Weights of a small transformer language model.
Size: 14 layers, width 192, 3 heads of 64, vocabulary 2022, 6.68M parameters.
MLP neurons of a small language model. Each row is named by its layer, matrix (gate and up: input weights) and neuron, and shows model dimensions 32-127. Each number is 500 + 25 x the weight over its row's rms, rounded and kept within 0 to 999. Numbers have three digits each. A neuron's up and down rows have the sign that makes its largest values positive.
After each neuron's rows, "fires in" lists the words (lower case) most often at its 100 highest values on Wikipedia text that the model never trained on; "fires on" lists the tokens most often at its 100 highest values on Wikipedia text that the model never trained on.

L2.gate213:479480533516509518489511517476475514515490521495556461530492460483520498501494503495504526489552461473503515492506459475485467535457473476488453490497505466526519502475556496498501522506451492476502521444529502534522537480533481548466545455485505538493480459478495504480481533526493506523
L2.up213:541505500472507479498485500519520533499511497499512546488453501510489485523481507527530487460487506498484521530573534487496469462502476539442516533499490481493495505524531552452535452493532489495494537489467481489515512539509468514504490518511525471500509536515492509474485441519495498507
fires in: "an", "another", "animated", "antagonist"
fires on: " an"

L5.gate29:522491555513507509473499494457474447507521500473486521487476470484494467480494475467471494516477492506541496477496497515508479535499487528520475548505495479464557492504511492526469573517480508487473536464530491550459535484500500467480522491458516522523507500506489501501494496528499463527
L5.up29:536492509529510491506502508517522495517472480508458504495495509510493504510525506447454457528496437429488455510534515479518497494494485500474488462485516485459525473509503527503469545512489491485503522485516478470485474527516488531488528473534527450479479531529514540521503479523516518533
fires in: "states", "state", "college", "world", "caribbean", "african"
fires on: " States", "an", " State", " College", " World"

L2.gate206:469518483495510493455502541515466527464513514557477490457489458516502494517575536496515486479512496455510481478504482522507524472476542529515506508483495492465516518474494519509507497502483539503499519482499500509433505511460507512532476508519486458544514477490462469456465494463518494512
L2.up206:491531525473493475439486515500504495494523548505453477478535473531465518490505528488500480501531523507540518513540489491488489508532494525530481527451492468442498459512528475479481528479461496506508485487497484482533506498500516492514519453510524488569505485528499469487524515465504497538
fires in: "years", "government", "company", "city", "part"
fires on: " years", " part", " government", " company", " city"

L10.gate34:469518511522511502519520479505519488547508507527513517496477514518511522523528453491484471471488512518513526460500490520561488499438505481519531522537514537513497502460477500531492495473538511497503526508513461488470513507534474493474495521484515479534520480516545458501476514494516531483
L10.up34:516489520483467469440489495571501535513523484509486493497550580509488524544515468532508466486498479494499492512527507509473461531530485497479460482516524494497475465515511536486545478490511584521462485496536502538479481540553497512508495514459502516510506465489483474523501544485432482522
fires in: "all", "is", "most", "very", "some"
fires on: " all", " is", " most", "very", " some"

L9.gate462:510525470496511481488503527534486496528514461508459503489489491496518476522497483486454478458519519552476522505495493528478447499487500477510542535509463501527500512501448506456496522521489489527461496488482517490500505516464448489508492468516513522514513488497461537473450528473522530549
L9.up462:505458527526520428535556489489503472533450519488482491534493529514479492482509462527502537561474519491478533498507519517505528493481507502518487531490520515474477487506515516530497499509473515516485508491500462505490484471513530528485553494495477448491517531512565471496574510498478487536
fires in: "or", "those", "and", "we", "while"
fires on: " or", "ose", " we", " Wh", " and", " while"

L2.gate321:490500502441506521491493527514495483504477522510503506497467507512529494485513439442464489512549503494457459508488460478506517525486514515516503511533499460519529503544480506480473499497473544502493564460467443507480555512484510477479485507512515519496482485533526520522494478492463520492
L2.up321:508486477487499483494535536503492523512496504481511534471465526501526493502527504549476515511494493473476519551507522560504522521491533510474518522525518523491478463492451475479547447512503514517480453529463510495534496513479478496508467541524528509481517498525544459531485480486478506508
fires in: "are", "areas"
fires on: " are"

L2.gate190:513484531469486501510432482514535548503490474497484490487491528504510482507501524499502473469490494460526502501481529488509511492486495524529507550495466536491532492464536481511515482516509501484474501509493496490475516491473479486488510484511526515515468478522499542465485503497445493546
L2.up190:533512508550504503473534496512496498513515505482544473507476485495472508507469453490465472504550498552444481489495488541472489542488546491484478559492479512468490500498481449488536516474525493474485494474499463532517511512474517588529502534487481507516505458485504494537524503513528524485
fires in: "english", "french", "church", "japanese", "germany"
fires on: "urch", " English", " French", "ese", "any", " German"

L2.gate495:496502503506509491470499514546503486472527519512492534498477486486461509529473494481523494502475481503472542463546502481514520491471533500446430503511499483475489509505508513497475503502542529529493499492491519524537481501511526489476500511485503488511473461463548498561483511474509540476
L2.up495:528466493465522499513486514546485510479516497481483506507495516444486513476516518496490508485523446519510489524526495507497478500446503530498517491544477505499478510479484461495505484493526542491457512492532495530474478523473477528534523464493448466556489488544526514484519528544439463548
fires in: "more", "most", "various", "popular", "some"
fires on: " more", " most", " var", " pop", " some"

L8.gate234:503511486500560489453474483476530472461485520504496506490542488497511556524488537483492498478502501546517469514477473498474491520508481462526495485518485506511434534510492490488484458537541491494481462498516495498509470496515518488511431495480488506521445494502509509468505540509467543518
L8.up234:536502527496481534507503518528488507478498530510517478492486537497499488518530505506513507504488464473533470481488504493494496472523492476490471498489512498493476473548522517495493508498509506491513488493455536468526520509500470533530499466513466497464495488512519495533470511537459545505
fires in: "a", "an", "early"
fires on: " a", "am", "at", " an", "ar"

L8.gate426:526531465510467500507503556470510503499499470470501501513525492445546499477465475527518508510498537507524517523480495560513547445498502507491502468490554465491534496516536503482495532513498485522545508483456528469549501511465500510442458479564483482508450459488498521513512502474511487490
L8.up426:496496511469507478526513503530496488479522475547473511508518496472560459476453478502493538536498457553487529487522564502510493471471513566472469520508532467506507476464550455536500491476499497487487524500535517482506536511522452501501473508480480503477497522558485471504504465473503459485
fires in: "by", "and", "with"
fires on: " by", " with", "ik", " and", "k"

L6.gate215:497495551555471437451497534549491521508543476506537548553471498541501495525526509505466493530496504477518504483503533493511519497514524441494489492478521521482505509496510486499507474494490494492532522495487433455518509514455512525512472487521494492529520492492511479488497504509488522487
L6.up215:537470502466501473510464495504484486501529552578477495491541528491472472482547508517477497475523493484494538485535483501528534486514519536479492498472480511495504492512516526495535499508419499556512476476470493433511466537537493489496489467485480491483466468484489509481500470485497514498
fires in: "china", "chinese", "world", "year", "kingdom", "town"
fires on: "ina", "ines", " Year", " Town", " Kingdom"

L2.gate87:504482491513497473491459455538512485481500523505498486496491486506502485545516502493470469526496518494497460465536517503509532507524464448527497515508471523484500536526538499507508491490481487523531468469482524466475512484546500481513417542500514476466475470478520464488526485478531510496
L2.up87:517460509553494543482494574510517550476537466515537528549480489481510523483517481482489509542509493551501512542455519517478492498515507440526515518493482523535489513527482539477448497528476507496463495519457508490481470483495470524478513508510496457558458515478496501551523537552494511468
fires in: "a"
fires on: " a"

L10.gate470:488451523510500521485485526476481493499483506479521499518514508494511529536441481514540501488502505501501501498488481456491473481484542547524480530574487468475456531480498488527537476485528493519506503471518463471467533533521494508469453541486495516516503507511519457521500481487541482522
L10.up470:521512501477463497509460483520470491499525482459533495485551497517482518500518522476500502512521501499495446503494461503476496511510464515468506558508476517526482465523509499479502485480508496464482486521502508544545542513507475540520478493469533513486484542494497458532490514486466501561
fires in: "an", "another"
fires on: " an"

L4.gate289:488558501480487511458461512506473506482543501529483526539482533468483505502479479483484554502491500455510488531496510501491518514481487547560491425563471510472486493508541507529485454514507503495545522504499491491492499488489476446495508496532472473506497496473505478555509505502496494527
L4.up289:522506472517490478475494473486487499507530477486528479507510486451503479526533561541498543444483490509483470550511495483542550483513553471458553521494490534498481491474471464457524518493449508496537515498513516485530490532495508463517509529525480456490461483497495490519525476473453506511
fires in: "film", "km", "coach", "mi", "n", "with"
fires on: " co", " film", " km", " mi", " feat"

L2.gate70:514455515495504510501536495508494502486504469443529495517470512506479470515521505443475501494505491497504444474525460499568470532466518523479511520500456498513520466496496515541477479502480508462472454439474479502495513523481510494458481535545513482519525511500493522488515510519535518473
L2.up70:510517515484521476491485518492486505530508499544486522499490491508504497548522520515508475477500546456504477494571490497533508449493466482483511527487465515493501494491495517537512433514516500471534532498462500454511477493514483520489467513502542419493490531465529496466458477487464521513
fires in: "an", "another", "anti"
fires on: " an", " An"

L8.gate100:561531529514498486487533497514511505491498492486473514459458496497504504515546489533501462518530553504495547506498517557495542492497536468502478494472515468527527507472528507518484474519530515512491551507472510458531544467465444523477453521541467502538517519515500502496480551466505476487
L8.up100:535444526494511471498477482483482523440488517498507524526487484512521508483495476440510455509489536505509508548470506517546495541523516517540470492539490531476486518508471527485516521515436508453466491514519476500502512487485495517539492514524464479537482490494506549504509495463492517480
fires in: "when", "while", "and", "until", "as", "where"
fires on: " when", " while", " and", " until", " as", " where"

L6.gate192:440518522545487487490487474484529506489553482503448519542502501486508523498470461506518494453529547501527488488519514520461511499488496519507498490529502467485509533461507475532504482509476468482491499506519499506501524486514508540503451472478483472477539469527502503490477473446473493519
L6.up192:501509497511487547550482508529531494481499520510449503494452513527442508497464470493541469460532484522452503463549498504473477512509474515500466492486527509490522493511507518530485511520489464509504459486485501486516482487535506544536519501495501500523487506465507503492513514495494505440
fires in: "to", "might", "multiple"
fires on: " to", "ight", "to", "and", "le"

L4.gate245:518491532491531461441490539467496537512466504519478506476547540511495511481544528503499508533491465490516473433517470521544500507546531530468552498472518508483522469504510475533481477505486511488521524455535465484498465499489483533507505514536497509524504487510528479482503515478482495499
L4.up245:427509531513496486537519518482512510497538504459511454474487482503472501497535491464502500513495502545495510517479521533501494487465519491509546473486463474514491491530492471474452506484520461467517505486531483513499502484510512501451475546469476474530537482513495512469466492470485497493
fires in: "university", "city", "company", "village", "department", "club"
fires on: " University", " city", " company", "illage", "artment", " club"

L9.gate174:490470501528547511512540512552469474485484488496539500525509464520495475544511526536511458468513510488510488506491491507548470505493503481510477527484502518506480507503534509477494496487553500474483562496469487551441517492527470506448482544525480496500499513461514517460493511506503543528
L9.up174:487518470533456517511523500505500499546512451462519525498542464476527501528501539481498517486541522494491496487511495464526473530502503507461481512504435510489448536483511537476505510472472525452521497482521465498447530537536478506479487552487521504475511492488462451519511482513529517499
fires in: "an", "another"
fires on: " an", " An"

L4.gate298:525503505472487477476517475470495478505511525535474532526522473471482487482505450491449539523500502549503552495549511523544490513487483509513530465522528457514490478471518532515514486491499510492507514491510498488534528487475460517493488503514508495484483520515526452490505492483510463513
L4.up298:478515484542461467532492513530501529508532473484497523543494533505489515515525501484473486478500454521491485500557491533521498538522519551512523458474481500514462469477498467514477488500485535484459484519482457485544526515483439480508545514503531523510481500553524527491497502507516494496
fires in: "with"
fires on: " with"

L10.gate205:536516551525532483469469531492487507479481492482486511484482488511517462471512494518489495492553509504490497487503506508535535547505529493548484540498480552479496471495497495515477536507531505486522498476509489472498491490507462505505462538487505492533510497478522481485509510462519441489
L10.up205:455528502502531518501524508532505512498533469511493492494530524481509516521481503521505458506531524496475486483442502518521523464497487474522516479443493501479537475455437490523486510499480496496485504524509511485505527469559446481514462503530526496489472521487563542479508503517515495521
fires in: "team", "program", "series", "company", "season", "programmes"
fires on: " team", " program", " series", " company", " season", "N"

L4.gate358:523507467495502462509546506485542477497563491504536514459475522462484527485483509480501463486520474483568531560472489501487480472514509480504483506493508516506536505492465515506515471513501483499477468469463518481506510500496525524508434509456464484470505538506507522488486505464518495520
L4.up358:480496487511497484489507550472524516476499477535477515472492517526455468529445493474489490514486447442541532507545493483524481442486512457508466506506501501474512475514502562506472539488539486552436499473514509491504526480506477473489506489510486484513504512553484478485497504516477483495
fires in: "is", "has", "had", "and", "have"
fires on: " is", " has", " had", " and", " have"

L4.gate19:523511493522504438497494524483485483497510496480518509521505500513451487466481494503467484535558503449500505531511515519497531497479463440502505528510536490513486480425521557498479497509489504491469528505488486491506531443494497510542536483513479468502511534505496515471513507513495525527
L4.up19:534463496461511486484470495529517446504548501512492500501513506541488480495489515502497505505534500495468514442537486522487536525524497511439521522512532493530504490496521530522490503499474523468476500519494487502550483487514525508493509438511517503464449528501484515509510487501510429491
fires in: "and"
fires on: " and"